Part of a small language model's weights: vocabulary 16384, LayerNorm before each block.
MLP neurons of a small language model. Each row is named by its layer, matrix (gate and up: input weights) and neuron, and shows model dimensions 64-319. Each number is 500 + 40 x the weight over its row's rms, rounded and kept within 0 to 999. Numbers have three digits each. A neuron's up and down rows have the sign that makes its largest values positive.
After each neuron's rows, "fires on" lists the tokens most often at its 100 highest values on Wikipedia text that the model never trained on.

L5.gate437:484560457488566499439537571403438608516459530519416503497530416522443541438508474483494511524511542512466420513557518471473530474547357507497448573478493478446514501507497555460462498472537526491496496532453474439511498439516420493499494483455447462490431533525507541501469486470506458525449460474525499482503483477525456482544440478514469551539585561535454562529472497527504499565499538518513516514519489500513517472525519530534510548502485518517451462467477486485445529487466502530503520527461533450469483448486541583471489452511438529549507496539521509575497499482505532467543479497432552503503513480538532522474446483494562443463474553438528507446531445604461570582553485483459606490561480506503537392462525472513595493466543511469526526504478492500494531531441472
L5.up437:530558494458497495522513540511507482508497542530456534418540555463503500544460454510484485502493477477511425548503466419469589613495441532511430449505526462520446407477541465419478522520472504515538512496528503419446394464510527469492565486509395471570522447516520490494448515486451497508557517553421466476518506516577529553501406444517490429528634502470576554571493532488440457471480463547528447483529519510444497481536484572501472499501528522518441478422562514491498465441493487503472509499473562493505501480455481453504508568536562522510473540545529511469438520495510472505551533503519470512474442509494479599560586466470480466473428489425492449473542489506502495479523521455476467457458549521530437455563518457448522571461523472554447481494462534507562430495527549
fires on: "C", "c", "-c", "oc", "-C", "ri"

L2.gate373:483527451488457521533498513438432588502547536469490502551548374458453401483467476558522511540492524467462482476453517521484480506440516495488529508465467552446522536495447507508471516561516582526436478501545481462521514486419502455503464476492493526509571502454489527528518521489595438504345575555502453476501545526495504491479498540508529478524510500515527576483411549468517553519507500423491524523464512505486488435545458474503489454416474569518569495612507530468463532503477528546547518456556561520494531504477515533466503521481478532476480499557589518514518536443453513523544532564471405508515490520566456505521533507532500463492466548484480567438559480563512435550590499534460478491487400492485539484512418500458494445488464475434475420551463519522461492463503439
L2.up373:477516458585504532476546505494517498442500604556547523590462495484451552547547479577501510537505510539490452609486544474476484473533482426427544503503492529426528500420423476576457529423513500475456488448572434482508580573467494459520482539424474493472485565572464450494513467593494511491489514531535518441507535522410543533579540513515476435478458469557582470551506511421545490449488490528495507569451431504492533475514437510511504565578490524498471511523510542553511470401454481453476470547515482554512470485433465612615531473557476528504461588461488515500491517493519484495448441481517541519508597574501502486514516551489497517491425527538499475494424498565481498493519468524517479446472512520528464449491484486490465485485528407557464476491528501526537504498539507
fires on: "-", " (", "ob", "1"

L5.gate51:467514513515547541511506502470526575492563480425500459437493454476477548473476484486491470486509501497497638512479474526540564409457477544511442500481505471425498498424482529483484429527534528493500534499457554427496541565511534553516553506471571464514523472506495507520554530591517450502480501497498474586491495484531517539532449458479525568578541525534495488511519509516473563474500570473512437492514414437454508526466482535470483458532486464434489510416435514526404520510512507514513518489500546571556505482453471467543470568539442515543423490497502445552513491515447453522518492439527465556499458521445482488434482468525507536473468462529523533472485551522561435580518508499501536474510412498478386430479496488466530563532572584441482490493472463503424480486527449
L5.up51:417488528500534490475545501528530571501487525532561554464506502485533494519458560408404505463450476496523566514474611502577515483468515545495490506440473522514498425509450447523557504516520526461444577513450494528515459533511473476471531450430518498427470422518463501512586477485539487520427442458428494489478473479495411529490554433479385559521465497482519521492574575509511469564458458477551502437496478570551448525504561545486500493542435473522506519513499437522447544481443456506523516503503465529432529502535473494552506484442523467534510517495491527548510447490466479512545529474520513491435499532464560460484417475539489494499392599513605489487439505493477512449511481484491477456519516499515468479525491541479500573470522568522511448480469479543536508524418482
fires on: "2", "1", "3"

L2.gate272:543514526512534544510483501534473509472437527471501495483492534499464564521455487504553508474446510520520475459553447465517452501533422511519490457514479525510455522442479425505513526494492474497514483510506555470527504540482506454474487498441515505469550525505574516505536510492477533426477422503505457550571524518490487541472590477446500503499560455507530525520581480499494461502456453546423493490570473565493479428576496466508509493488530508443494505542457564498466462495510455426507533512587522480468558477475536527476551482520471514468524566526556484541490440398479520489526503541518537475502446567460482488437535469490595554486490477543534461524464438567471448524507471529521567501379494582525463529599452480498411502448478565542494482529527502476499515412474537
L2.up272:499528481476505503537512555470489494492560475602460494548483483495498495534501436436486451548495458485561504518476536458448515531457481474506488472489485524482554439492542537550507509554527514489500515549542471509509506467482463438443571479452381497497499510547526468568536497461451493434478432531572550527503455481453514527532439432390488456519507509479504565477471491479531558531499523447528559516529504439505546505513428497486581443455479586517474439404629533538482565434463519546524496564472457546559508450545518481537509533485521505443467569574522574529513540447455502462464468477497513494428456526503457560462560472486463428487492446513461478499559482535566464568454526523527510520355525560468578540446515454503458436528475522523460532494483505510435418477518460
fires on: "s", "C", "/s", "c", "ance", "Personal"

L5.gate269:452543569503538437462477489552453503574507541520588497511552484486501463508489512540573464538577493518507543502480519539486457542512487506481521487484475509583455532443467527409491526534479490433538508458507521484480474535498473489510504521472530524455497394526469456511496433519483459378521526453474488517523534520501551487523532547511416486497437507394527473467482458540463476537559521502441485527584488446470574509544498493498553479519475523542524545472502496504545415511467489495453465482428492585463534463503490478493474512485491567423509507499431561473470567532497548443422480501539520485497490548536477550502503412555506491523503459586446494432541490480426521465522557481492585480570488472550485517554497409472513493486485547523472492529541478513526543517512479
L5.up269:357476494614508477464512542442416527470491515557442515532480505501483572457511492470528577582490495494560502500451509477492550455456495488491484502538484466471519511513492538501501490558483449478427529592538459473469505589548562459425463508490511560498497513511413499470526522415392532484507509478534438510511440500522494471490563518514512466542536550510485533527450445466502490592453480535438511455487459541442461521517455485499514529491470470476516466478532485391531509507527506489464477486504501553498552513554473526518517464405455528554497557478519513531430492459455446496455487558481452482493546603505466498490474538512418462509471482447606544491524516532472497583501508527495554505558524517488498460530469525453495487532480585504509530482466508498504483528539519
fires on: "8", "7", "9", "6", "5"

L2.gate208:534496557475527591529511495552535516503426420453534502528443411500498522535445455505469431453498527479483472502454500517524498547499478519434501524428496435452421476499487460481520487546537479474481554562503477461497590489540535425525520527530454530481597424507519525578523501512484438506489518483464466484477509451498443490511404511493443518443511452516486531530559421443561464464504462565451488514470503547572449521458429532421519481550558534539442479444428522565480479521513484536481547424457548496438451497527460472551474481457486407593512494500513551566534506475516535470413461453516534525541532539511536518484514490526487487526510477491435488503542579482536532510518460531562542519485509509530564486432456395548431536558487541526515574509551546489531537488520547
L2.up208:495473478455467549562522483503523518522422518493512512427520508468500555521508524519518516458526479464516544563535473497480442456530431483481474517574529549502518510426395529495506514458549518470483504443472525482467490476541486504520489489516525482510598457473485444442461433548496549465409567464477454471491377479496577543470525501467480477527515527497505530588528465510527485425497428513434411542470487463488590492586467513482488519508583484419456466594450569462438535461462519512527556510513557479496510620454503512491446461533532493462478485507455529428523517500497477524493504556497509578507499560538569511515472463504542443465513509452414515399517533426459461509525517500508466551478550507527476453446523581477498507471525494496489456449505550421484445476444547
fires on: "in", "ob", "O", " ter", "ib", "y"

L2.gate460:549494467460513512541553462560457518510491491442521600498564512482519514449476469540489475510493541468516474506489432532482458475546485474524446479459506506560548535511457504520466523513587436475466507484478475516513499492497539514494494509514483612497517514485437494469525560514531447462526497496502466496537419465550499415518537531507516503405477532482502453560502545480487510467475476399498528559501472600470479456561522503527482517501543489498481482475470486458501478497510485551559560498434495429509580543492509465535481519603486542545550490459562574457470458508490546504523487559513477541441506534498402433542550509525524565515571506504447469409455556505548483518545468528487515492494455462584491498486486513496483474536544538499502495581482491441516409474476538
L2.up460:467566509541585543508451409515528413565469529510497542502495548515495486540459481541458583475538526523480502536451486508471562529540614512532524521429494574433527586519484522535488573519487550487475504551447484492520524484585553473533458558496412551573488474450551402463503471510498478511536506480556477500552534516529455572541486488470567477484449529422504524563517447532511531525464520499501556524440431479537443485483525455452509497471551516557409461522449533510518503520504479444462444508512424568480487465419491507457545493510553474528491514478496514464503448512507444532484570479524511495469586566554465528551439490521531491456500556504525542509489514570521489473512497436504507587515460506478501504443507510491461456498504470468479420530454529538441564476487481
fires on: "-", "|", " as"

L2.gate111:472453489507582479593584496484453502450484487496475538458505475543557522490517562507529456461488538498449450493462512498534524418513517537512510534488522494500501504519521485457534496482464478526541545411479506622432474538531514452563571470483471484515459441583527513485463537503477499477489486473522505495465531503524496402527532500503476541542462499496390503500463504531505461472432481499404533547459483535483449496501531517501519544467483460471462497558567490527485511465509521436496568452501500489497483510523447498533484494518503536503516474506471500543519547614500515520507539465516459473464459477435519544542485443538512494464497432557534486485549406482541454467538486577423539512593423509534510511467492474429444459477412486541571526544432540446597547436470490
L2.up111:569506539542478423523447495497439394559455507488486607464508544504450407463522457544525461523466515472434526485493518457537471501417497519502514516561505518448481594511514538489497511457464513438523465522472525466541439511490526459448487463502504475478465476461478532444492469514470485497512497479506520513525496501548533469488445533494532543466502519497525549515449484523517448557466442505500572535448469527462512487441528494499497537502490518485403577480431440585517463551475492475456526565509512565448496412589558515517545512547477515493476521538594495490475556535499473460548481459480479537517539524504488480469502419505438549552486522447542489490494415509458528597529497482489496558472427480495497464533516481484502580585482435519530549489464514432426528466517531
fires on: "g", "ot", "ran", "as", "to", "ris"

L5.gate726:525493476488471557413548543468482524484560575538496505470443475549580549506467532503452537459567506536441514490574491493482472541512491471474464461520500499499498426477529467490495477500514549524495484501487436549399451640551539457504590560500439526527413534526515446535498453514440504453453449527557548528442496524476487445574534522513565476488377463486500492455514562491477485503511521435464479508546440502529584389491517476588544571488523467485486479552478499585500505532477561486522487476507529449537520481530414521488469504478438493553501518549498521472521506501472529558515547530522526500560445505501482474499523514510482555514543519547534448529504488547492525501424511454486545490474529563598415526527412498477545506515467487481587463480419525460453398544433494
L5.up726:519482565529511512432543525397481459447516513545533492505552420503521439544526485517471472432509567511538491519473513505571485498442468517519514453497553508526582469437463476529516466517545539479498510440470496497554474549530533394506463416520480500523514535536498504509529433446469488459521467538504541454397537540461500522466547514505536448544445538566472501458496467527458448515433510406506492474515484489509473464400511519542543542557449482511482508504460521560539546502482495496489524471446483507449521470499511566452473478514554431537448496511514461518532502462441476474524463501482562477551515515474523482469491513489457548553510510544475502482505494496505529598500521469462488514519503564565470546497609486433507427499498483461493551453448537505499470509495463
fires on: "7", " medal", " place", "9", " Gold", "8"

L5.gate304:515479433484516507393503533518470497462490484475545482473453529504499488429508449489467482517536509414501539522478487435446561539569552535500512529520521493493549534485540502562515527452477505489467550531518509491481443481565547529473507437497536460488523455568532395521506530455419537509507515455540521544506539455447524435534466475493515524519453540462568486444498548497526559550524476498506452527494504474469516545531490489519497551499526438495489482514522555523528546430503513488563495539406508482579535550486493519489435500516485549509487507438567516476474476502481485474510480486478463396469579514487426511475511440520530497476476478532472417502509505508521528471438515425449463480549471541624483558529481586390479536486417538506522486568539545545504480546498479
L5.up304:482434526482487540506497513449499484510537391479473503544540497505537548560552446514483506505561473447452488445454440468505461536519508464462553569479549410502522485537510559550599544506536492439496485492524540440497420433439505558525479538505573502514546502529456504525462483481453531506432560500468485484464442539482429499450546463514417501566537562468499509488503508494555499428499506537459467504572526555493542556511467523500532557468469467523483442484577523491527517425501472551533511494517510560415489600486500503523494517531562517463481500492532557528523445453527513428519496467515440537479497509488507460603501462415534410534445391499526441517482511495496528556477514487512421491595580491436568448479488468504483491528462568486481492520453540428508524428555572
fires on: ",", " York", " and", "6", "1", "9"

L5.gate505:480507510465498546416543478472539569450479489482556502465577506521500548506476487502468509559529563512570504476435553538566499438557479572538507518476460482436519409476517497535585460407534456455510463561451509535505561597490516533399516482537527493530518560444521535456399509489524480558504472488490511618506484489442482513450421484526477497503454559452504477541499531565432468526467483504520434499458501511518532476510486482459486542519412481591538508473534531487541484441510474493527530482518445593526558517545528469563460468452527500580488518483539522566475521548461525499505516450494435427494519446565485536509519463470529415445519419527496427508515494487493522511472475535504553467531527478498464586499499504515455526514482536534510538478506492429524508473421499
L5.up505:427468532473482481479474464495526488438483512518555596460504532477485519391476542422448467452448517468449505522515515535531557434494498472467433480471544531519543448468516423468545450507547499469519563475438522492486536515464507500466574440487463431475479477513505465539543497507533495489485532522561502547403500532500520506569540547491445472528478534540554563495502509544498532472546488445518471513506482496458423497523554489402553496486500469529490480405505527461523560499473498514562522518499489514457510479478538491522499562521515494566490535563530497592448525473516506517556466444444520519483437488461493460437419492464540560550505532516509490522536454542485532518474517481515547472552581500517498482604486537460533396509539477554532500495463511556541508470445530
fires on: "1"

L2.gate897:539505450426518500518472501556461541596501453455477456528463452562505479550583547583489554537496471576486481432526440528514499502509484424469538531475451494524475490483440484574542425555520506484507564492532475494468528541578478513436496436568544560514502530485486475557508502515464569524501534515531522513497468499538439468454437503481529402547491481559498517472556445458487552523477497555439498548475443523519550481515544594397485555554454469490463556488500504499476484500560476543531501501519481486565427504535497523509461495469488492468491479537506455572535511452456501551436474501539499466466516517478483556493534470469492465496539535518554465557500488450457544499524444497543466451508496486467560426506490479520548478461550543485446492513486508505601486509460541
L2.up897:466429533487571533510485475501544458513525495496445515548451512516488446462464458523547472541442443534480461459470510534476538465499470452471540497535545527428520445465435528535456559507577444511507457406532502415433590563506471538449565453480516502589468533528446496494512528494477445385555454476564450534510455508544525517497548563472520470521546449572440477509510496467498443489480447535487470542505468481551594537499517528533437549576498543455494472592513506463574510520537500487389535484510558493509546514462445515555500439549549483527523482454479460439507468395500508518475486500530520447569502492492487511462474451531472506507552497479499606490515467495557493430520526464484450511514470494589505553480545535492495504468484454523538478433453547507537500508484434
fires on: "'s", "it", " |", "'", "in", "y"